config.toml
n_layer = 15
d_model = 512
n_head = 8
n_kv_head = 8
head_dim = 64
d_mlp = 1024
vocab_size = 8192
activation = "swiglu"
norm = "rmsnorm"
norm_place = "pre"
norm_eps = 1e-05
positions = "rope"
rope_base = 500000.0
rope_fraction = 1.0
qk_norm = false
attn_scale = 0.125
bias = "qkv"
tie_embeddings = false
parallel_block = false
extras = ["capped logits"]
init = "normal"
init_std_qkv = 0.0182
init_std_o = 0.0
init_std_up = 0.0182
init_std_down = 0.0
optimizer = "muon_variant"
lr = 0.0082
lr_mult_qkv = 0.7
beta1 = 0.93
lr_head = 0.00562
grad_clip = 2.0
warmup_steps = 200
schedule = "cos"
final_lr_fraction = 0.0
batch_tokens = 65536
seq_len = 384
doc_mask = true
train_tokens = 782200000
steps = 11936
dataset = "wikipedia_en"
MLP neurons of a small language model. Each row is named by its layer, matrix (gate and up: input weights) and neuron, and shows model dimensions 341-511. Each number is 128 + 32 x the weight over its row's rms, rounded and kept within 0 to 255. Numbers have three digits each. A neuron's up and down rows have the sign that makes its largest values positive.
A block is one neuron, or neurons of one layer that tend to fire together. After each block is what it responds to, as a language model described it from the Wikipedia text at the highest values.

L4.gate72:152149184118160188086087195123132155111129075103075106136154203150109100159154147113131153079133090086098127163162161168105132108146124124119131135192179115170142191154099138129088118162165182091100156170120136144131144112080113129081072091131112109069091103119053085073181105127117129182120087161118098103151107095163148097150120141138122093130156152084128148134118153164150156104113097182124188132104074192196084119103155137128118127177083138078145133167171127153223072120113066162122195185125085150091126161130
L4.up72:092078118170126170114171178141134105117110119126149127159146127097130172093123171162155109114053134184138111134197147144084105028121131179129052189136084099141103165160103139136158118161102142205147140107148075194126132119158130058122158158150119129139135137182098186160114103142154107087157146158165110147142137149111144133122104150111168104121141120132150112200117153208159128110116136165050107186126135109150116143153080119114110172085116130154102165170122121143141167127144111094193091143153136083152149165139
L4.gate239:133126151080131163145112153096154138111104190131154145141110150110133126136135138124145138168142068132104091096167163134122067144035076114132114124149113087122123103102193159111145113179086104091156118108129129158042170103092149106127159130135125127049135106123083194121091157125107120128151151139152166152182127100157144116102118126171106081084149137098171116224118141112140091080062140147108167141155107156059120119101122099124143122140115126157127097168104140106139096167121048155105175160116119108151177148115
L4.up239:122147164053138153114159111153116161136172179046156088154141168117094107131117118106115146198109118132101101161170134119109149098149104133128156097095085180136150085218120132144154156153117108148119133145139135250112089126105123163150107120053114110135158108140152144133135079120129132139124103119120077134099043118107134141095112147096131136139181144140136106066097110129124146135156138176153112165108075173117105143063099093078139155177020163159117114128134145152128189141166168170131146101147116083159152148194
L4.gate908:084119103105173189115132134130145133111129148102092163174133158114153078127126149136153160142114079127163062170067039121090113144095091173132088137177127132159123116124126097100091103096177120139133145098079159162128110125104121118044150148077212136131144161067133160100097126154143157071119138157129101086127134187162174177115073119150177113162107119143148225180152083155159115164095113170133132130193127167125092167111086182131116116202138191120147160099155164114116155188146140102079156092121105075111159156185
L4.up908:121100141133116140092118058107123049105126145104138104138084136101102104151120102137167077088154117145148096172105152132159156101125119120132128141154170153114145123090160113158089113101119132141135148105109059120147140128128171199063123151135162171087112121065109146112114171181094129178120101111158158116125107080147096100111130140121147101128125114072135154166085077182139089173141090073127163145092182109121099112152097095093108127200162142139097159109153136159120136098154111123090110131107138041148166107149
L4.gate946:133122129096069163128079124115142140160149100139149135164100089117114168154170141111094059152123117141125141133058108133093112100107123137167130069132108138094089127121148090145163108119132118172128049109133172167140165072144170180187136105134131120095123120114142128049146166148139140092145161113127104098111137136187138115153109096147162124202127087118103105133087102107150163069156116112123149139091113119134204087126127176209052078136173033111078160133151106142126109115080173074158145158106111109129139165099
L4.up946:120122160146130130150146066163142151136181134131144097213137140159167131137120152110118104123129087112087091134171149171096140159099101164128107098129079144131144161171200114117199119132099104102179138139163096169187133098110141097096121109092155140121148163120124081069104162134174179128108107172158099140153143127121097120050046123129090107125108167213152155174128152166149149095091142148205157130147070119136132094143117121140132107127117086146143174146145097125075158098133156103213083124079091158168133093139
Responds to: Pipe or semicolon cell separators right after a number in sports standings tables, mostly between goals-for and goals-against, e.g. 29 | 8, 155; 234.

L5.gate316:130108084190149110143132149116157123122134095095135136112145085131099126138120147132139218152141149183144124124169186108051116139129184094125122176138181110142111107136155140117170089078146113146137101120146126139036072085074125149125100130117166096133203091148130077081081121131149188082160102125118111061148129144133143149108166123139079124143069139136122113127109104135110129158176197135139133187065140121052136151157087115176103159092216146201144110090134087106118142070115180135138079120082148088098100078118
L5.up316:135098108134104102092070165136108161105127115129145111117161062151124093106215175187110138176164133137138167115073175165136153072114081141090182162135172088156112104130132047112114142181098081042112163128082115112170135149137163174157153115097133133084181119169178083149099149141110141147144136154091158097165157070108150112078120174139038112141150130136122148125136142132086146168101134134123090188142093134127123168178127151158148131112138122103067106131096094128141177195081127121174113197138124127126162113154
L5.gate407:106117092115196101164104161122140189178108062161155086113138152137109101125137162144084140132157128091141097115100133115101146135118119165141095092125150113115119110123088120133175149137109119116071147233188117072169172169161111074141110087132156171151148139093107143088110129209142110181182130141129185108185158154178104132122130163154108140144190104082137203136075084121148082159111157184099140079051149113178058135183120124159093130136139097170117129167156133099159109153153147167135111143087162109138127195181
L5.up407:109125114133126173056158150134088085131108173179117108107146174142113117166077115140114164165155089181134150139109135117147086214098138162137101086128118099140116175124141117156132117213120104137101094102168218133144087163142086105147170151114194080088115133131169098138082146103133122187115120139079126157137091144150167127143104119123095091083100176163125113185111138117134131140069107123103171057092106125120136133132136110137144196137121135155152107108144146137119071098127117145099101111113148166123107140118
L5.gate443:138086117108107138075111127155170151098181087134126141073213119160126143111182169137127040105143103156122093138217128147155132156076126129093122117089126165202155128129110120111153106122095055121151126176153125138069032156166084100138097144192144156135165117157149091168082190113087069155117111134109148220092072127179130110199142091107125154127125121183070077151130127138182171118133114132128134192143162123171112179152143095215105110190115082167127145165150079080095106126178128126153095183111126102160122091118
L5.up443:112181072147087110162167113103159100097130197125151122113145126089132107125116095073139128144165182124107141114142138173176153125117107170112115147173107176169101118189110056186126174135099120149124114092157102072136121132134098149077104132187137131053174170101145122145108134171194122131132156153140138118108122158082083129129118120099145107122107127121114156136092151124126149128155091133132112139133149098122133111115166172129135080113101055114201077107126158073075129156121154109091108099085090099140180204148
L5.gate579:166118139131153155128106175101152142135109158131127083106111121141108121069134137125101161153116190158131145132148157128130149124106174152117110078123099183152136150124178132126132178102091179124179121160121130161159151093108143107168113152151138104143111097092174111067091175131083124102125205134170116137161115160152120193061137140092139137084111133166170187144145118107088083169111212140098084166130168164137133140137176125118145124131127112187173100125151121120161190142088103149141135188085109093132151090111
L5.up579:133123163151102099131158136130140129150175157148142088091152126135033152094091206147116111124047157135137093144183175091119137107089137149141089116126085123148097128086148160124174091134113188142161101160087131157127063097107098100119105143146136114139152110107114129134120109101134115123160158089094100113123094179154118117119124150092150169095113087105160143175115138062114119148159162143152164170119123125096140184108152184163149090179093086189190138207162045089185157226133067107103163146108104141132125084142
L5.gate700:161071168096198186137106084106082175122162137094135075158141147146099135118130122133092158158146100082116119074096095123138137168136103093111137152112188105146153096135114085128141126108135096154148095089144120105080092143162091121117187082105111121065099108149097126121129120117132099179062191062133144135114128145174119119146082118127069094091120109151158123147127094143146132058101088178134123150099116140083130123126105131143067107140123127116137134111139096089122110104105116151200131130165133177097165157131
L5.up700:053066133045145173169129161174137139158194145181130165180100151130102139201167122093118187200174138145081153118108156147147152142093104098140095129109100117118116124102105123144172109147115112137164046066120130087179092076089056100138126094091121161135082112124157162161166189091123109121102119115133116134088135107079146137086115175172143127065152139136196083118115174098127084061113124140077142157146083099141187099100116104128128152125136117153143101113107096087156097115097155155149118125103131182156119148081
L5.gate973:134125118187147137202110140144149112160147096145103134126086106098185155150129129157178155136139139107119126137157141127095172143059115211126149123101134141105164121130172162169158142097147130182137096151153097169103034118127139149098113109120154151161146137075150133147161116100111142101131120131140155169139155146192146107139131171131100084122107118188184082106131110028084141129178146140168114167162161145043133134197132119151077118118122155167109137140139167092094112153142120100124102133133141150109104109138
L5.up973:108164105139165126158174128158140075117126119160156126072085109138120146170135159169130117168180085134149082174138118127108128153149097153108151106119140136158188090139136121093160140130168148090092125079105136162108083121114179175107151096118120131141112163077081187114166111154133171054183153092142137168109085087095149096108176171097171136105065135149184122144151150085131146127122106117140098155117130145130100163116103117116101105179120114126114082139136162089118107157135162081108130149116057093160143158147
L5.gate977:062153135126135154120089084137148118087142195133121100100078095183085100138129101124131086113199090143104161101145200132171169177116147093062162115102158150123144116095195118141127145126143136128074090214159127142109133166152119141116152112128142102115152116086122158114076147156066119129127146153125172166127121061053151064133139108132161115135096170090113180150082093124148159112166129151133089123106131137154106162095150063138120170125168137181149132117081144113106141174133099055136160090106135192141168144148
L5.up977:141081185116069133134099112111173135150170117121090154131218130166091130113136172085083065133081098169194159141124156162128098145091090115132186174150098111134138124118161178142125118127078071156161064090142126162146058150162088144107104164184117090198134079115148113143160112145117175137155123064121118165179095157137098176092133065073142171160123032171149124137103163182144083121130140165080153112112095071131060145163130120142116091076121107131151129178179138129160169128153146148143105127175174121082150176066
L5.gate1019:122167161191125116111134132157107130156158126080162117161108140189180111085114149117077117117176117120152174137113121054077176133107163132112129086112148100115156048112133095154108119190113167093125041045164125136141111169091131122162159056165104101145112131128124123109156133183100105121071087123141165171078191108093169118186163112098139092127125139186119117152118181122152134160086136160132122076136133164155123173147161138095097096088141145142019095143115119141110075102075153120136155091098115094129166150189
L5.up1019:089097095111151102137107150035127145157144161129113120136108143127104134127108101188167159110132122103176101110093128157140098082109070100081110090113193153069115126093131071171122151096146105132109109132129072156163115120170108085183115085076138125132111128073148142122086157088141130216132127117131098167139105104191089146121134102123202083098118085094101145126145078171072074201050126110130084133128131112112150067087097195099165099107093154121162172182150069162165106115143122096046147129130134131145112132123
Responds to: Mostly the word Home, or Home as the start of a word, in sports stats tables and headings (Home/Away columns, Homecoming), plus other table or section header words such as Production and Gold.

L5.gate30:128131120104094106178116103143112151148171128152130158107138107118163146140099164099149122094118148098108157165155144124111110159143147088095141094113124145192093071121149133114174188104119101134128111085119157128123082096138107088141150143119115134076135127105206085166177132198119134117122138137146128189161150105149091098148090155128089094191148190170176087124154149167117148169140100101128144098186161115144101099180092111110138171122189094158128037099146066119125111187104143140124062131128129172145116137079
L5.up30:119140161097103138116175133099148187070187131136163164008119099167097160113105148137125113153141066058127125097124120141094120140144142118166084079074121127157124195094120084134102173095133099130117139107135149107146137189140170184150153194095131092140134106104082054165108112123130100142135080144129076116083192161153130138138128171174101107059170128075121144206109199090138177155148114126109116134073094096195142108149170140162147130097115139129112165111098091134104118153049125149131172117118127164154105146139
L5.gate272:129119128134077092077108151148113147127168157124139120146089162195079185123089122081168139155151144063106106198097169158149138142098208142125121103144157149157124077127147108165126111168160144140077136164134163100140136118136118113101119086152174097159121093134111179155069127116079162171078175172186122192104140155192132133119146117129137140124156153063149074169111150113161088160152102119091071171154142118182164115131142072149139147148111150115074131118148088116115135160130106057138117134108126118170107121038
L5.up272:123152142156136104165159113093138114135116136100076174126118101172149178108161088153109155153175100130091159134129132176101153146171111083138141111098135144173081138162089169135090138099099129110109169079185140132090101122206142099166102106151104136113078169102139111092087110195073075098120170128162133069085156129136131184101110163147104139113106155116098130116150160160163101118104106140142176143100123171181134102230085105193130137141061115122092114142067179095082125107119155161186139126148127122179144124104
L5.gate380:138140174115127167148153171128151097076174059143062152119190102120151093151129113111153138213107070062131168107079140163116113105174179158143118059099123106128193128130095081187144129138129089133104090134124123096034123059140155111119109185132137156062153118056139169154048139130131133094171141152133131125137112088132135178154121110125142146120177108139115125093115079095072142121212147187160122129128156100183093119156192134167082137068155130109122115163193188155117099183129194131168147131131116153146091153120
L5.up380:126156138117102115153140158078149113136132154088129124063133132198120078126158133130154110084184113093158133166115101100101154163122078161132080178131118132137132087134100127134124157124115137151074175112139105119095117098121134112113128165156143158110085113158155122149057173088124120087104045074111188131087116133162146158114174118149155126065147127113133146052079101068132159129121129083145133150132148111073080112144025127139112134118089186079171096063139102178115199106138177110111152116142111100183184076100
L5.gate393:139155144207119143147080113154142208114101148195158101164108128140183111133137117131162152111142089098179111159161153112075120085106138097158109092150160140140140176164191157060119135135174183158095078137128124189129067135107153140095134131099151091146161084179184163130054092138103112139121088135102146150149076159140119090107137174129118105207160159098182123170120104138123083123099163126090101156075152138112153156145166161121131088156139065131126174139164160133102142138118165112121081075087130136108134155046
L5.up393:196152097181108140099097135121126116112139106106168176162137107160108149115085099080173157076127156106133108137140143120126154090120113060195123113153151100145167078114150149087143139087120152110120169183127150113143157144101126115090131068095155116121137176132122086097038111134029051106166111146102079141167138083099088190103132108050159141115142132146123109138089092144169152134188125073118120207141126096104174172189137094126165113161148129141106136151181095089077164120117155084134130111063150096125123152129
L5.gate422:150111087123107134133177080146160149128142133124163152194147150077176083185121152145093104130088133138149065127095139125120122068134152068140091122138121147130123124141127145117075073107066148084142179083130154143090141192135100160119157155154168118100136150124082101113073158166141123146174123146131124109112108121161089087094157135132194156133102118135147186147065111136110157098105141142167193147148105203129126133106122159107057117140140154094121138162169161129135141104094146180081068139145147090075129107021
L5.up422:115102198073096135198091113161184078127169130138208174111122186105111090091104094111142146147151146162193150130109157201156109163159098160114192135159153106166150145160132176141102155092103128114136113074117152180095071201144072149176100105162165089142135158172126102091151153094140143087162128142131126152128117147095117094086122145097144124087118183139183142180134145152121159133140111157178068125115145136128170125170144114109122150156110140145107167122089051127126098120092198132143139129164117118102076117132
L5.gate912:115158110095089132195174165087111114117144102162121162138094104163126153180174086188157133124191183172145142077133079150151104145131107109121148142144103134137166136157096134141156135125088133159115104090160122144167128097161105112121119107170145085105104155060085138092152143135110123083139103100119124162166155104133106113125134092147078132143132113094111108171167177163133113149109156156108087084138100109165168147208092168155157147186161072104082124088142085106172115185112120098098164172095200088125143124107
L5.up912:128112188088149097129164162115112065127113135078113128081075187110125168161148111113134185156146169141127159099113144083179127134123167120129128095096122096114148140108098154164127076173167173169123143155073122122086099109119114127073149165127147137093167097114135082100120147115082135151159104141107195127102136091150130099131173073089128106162085069116108156204145129173141134127113193082158140078179147120129147112126142104156161135190158130168126163201110132149125094160174141092145133124115149121107223132133
L5.gate921:091158154144178150102141106113143095165117086159145167169129147106133145188126057179155133110090157084113153152141144139104136105140136156128114109097198106092144086207179119088101166202115151122096130107084133075143063091095161137138146202140149093087084103155138053131140193168079102113113064113110140108117109112122148185112168149135150110131158102056091086097093119172175138100156125098177148122139116193197099138152117097186149147136130123132141145212125167169126139165084130165178120111137139108135144175078
L5.up921:117136137116130116133163127183104090130123127171165107138117112136125148170122113183134126091142128224144120199141165108111156173098127124160103130137174082119114158149178141135110104153121145149069122098166071100111172120095121115179145137142132140116122138151155073130108165134138089121133124138146106182108140160190108170121068143072171109140174162123054086155097161184097177199155144126164079148137111136129065093166146120123137132129119183100094132087176119098126163138089165105133123102124180049145089115105
L5.gate934:047111123121155158119092147138189084064167159113140157147086119180141162146184109164081130107147170102098164155126119098102175099138122076116161172092142157115151108057111092131103164104120146104128102128056121117117107082164186186088109192138173145156180111120074136121123197134126117159193092139125105128137108113150214168119136096147178142159109176165132074125119137170118100162135146026090162126119108151144103138100131173151153132115153120113112106090191115113174144159142108148166142150116065112198125116093
L5.up934:067120090119147132128143153129144114111167150147151167110091209183183120127129093122145113134137105088150136117146134104196132153147089123118177159114116118102103156074106165118158142125089160118071092125131168154122108116124125113161169121199151115157073207130137113128114140103118114118130133069090117138225120054108151068149091112127098187167100172084086084144112140166146082208136155164140139085122093119193152146115136142107136147087109171127112160155114217150127075100113067166107094156147057127179095095111
Responds to: Short pieces inside longer words, especially or after W as in underworld, Worshipful and Worcester, plus the pipe after a number in stats tables.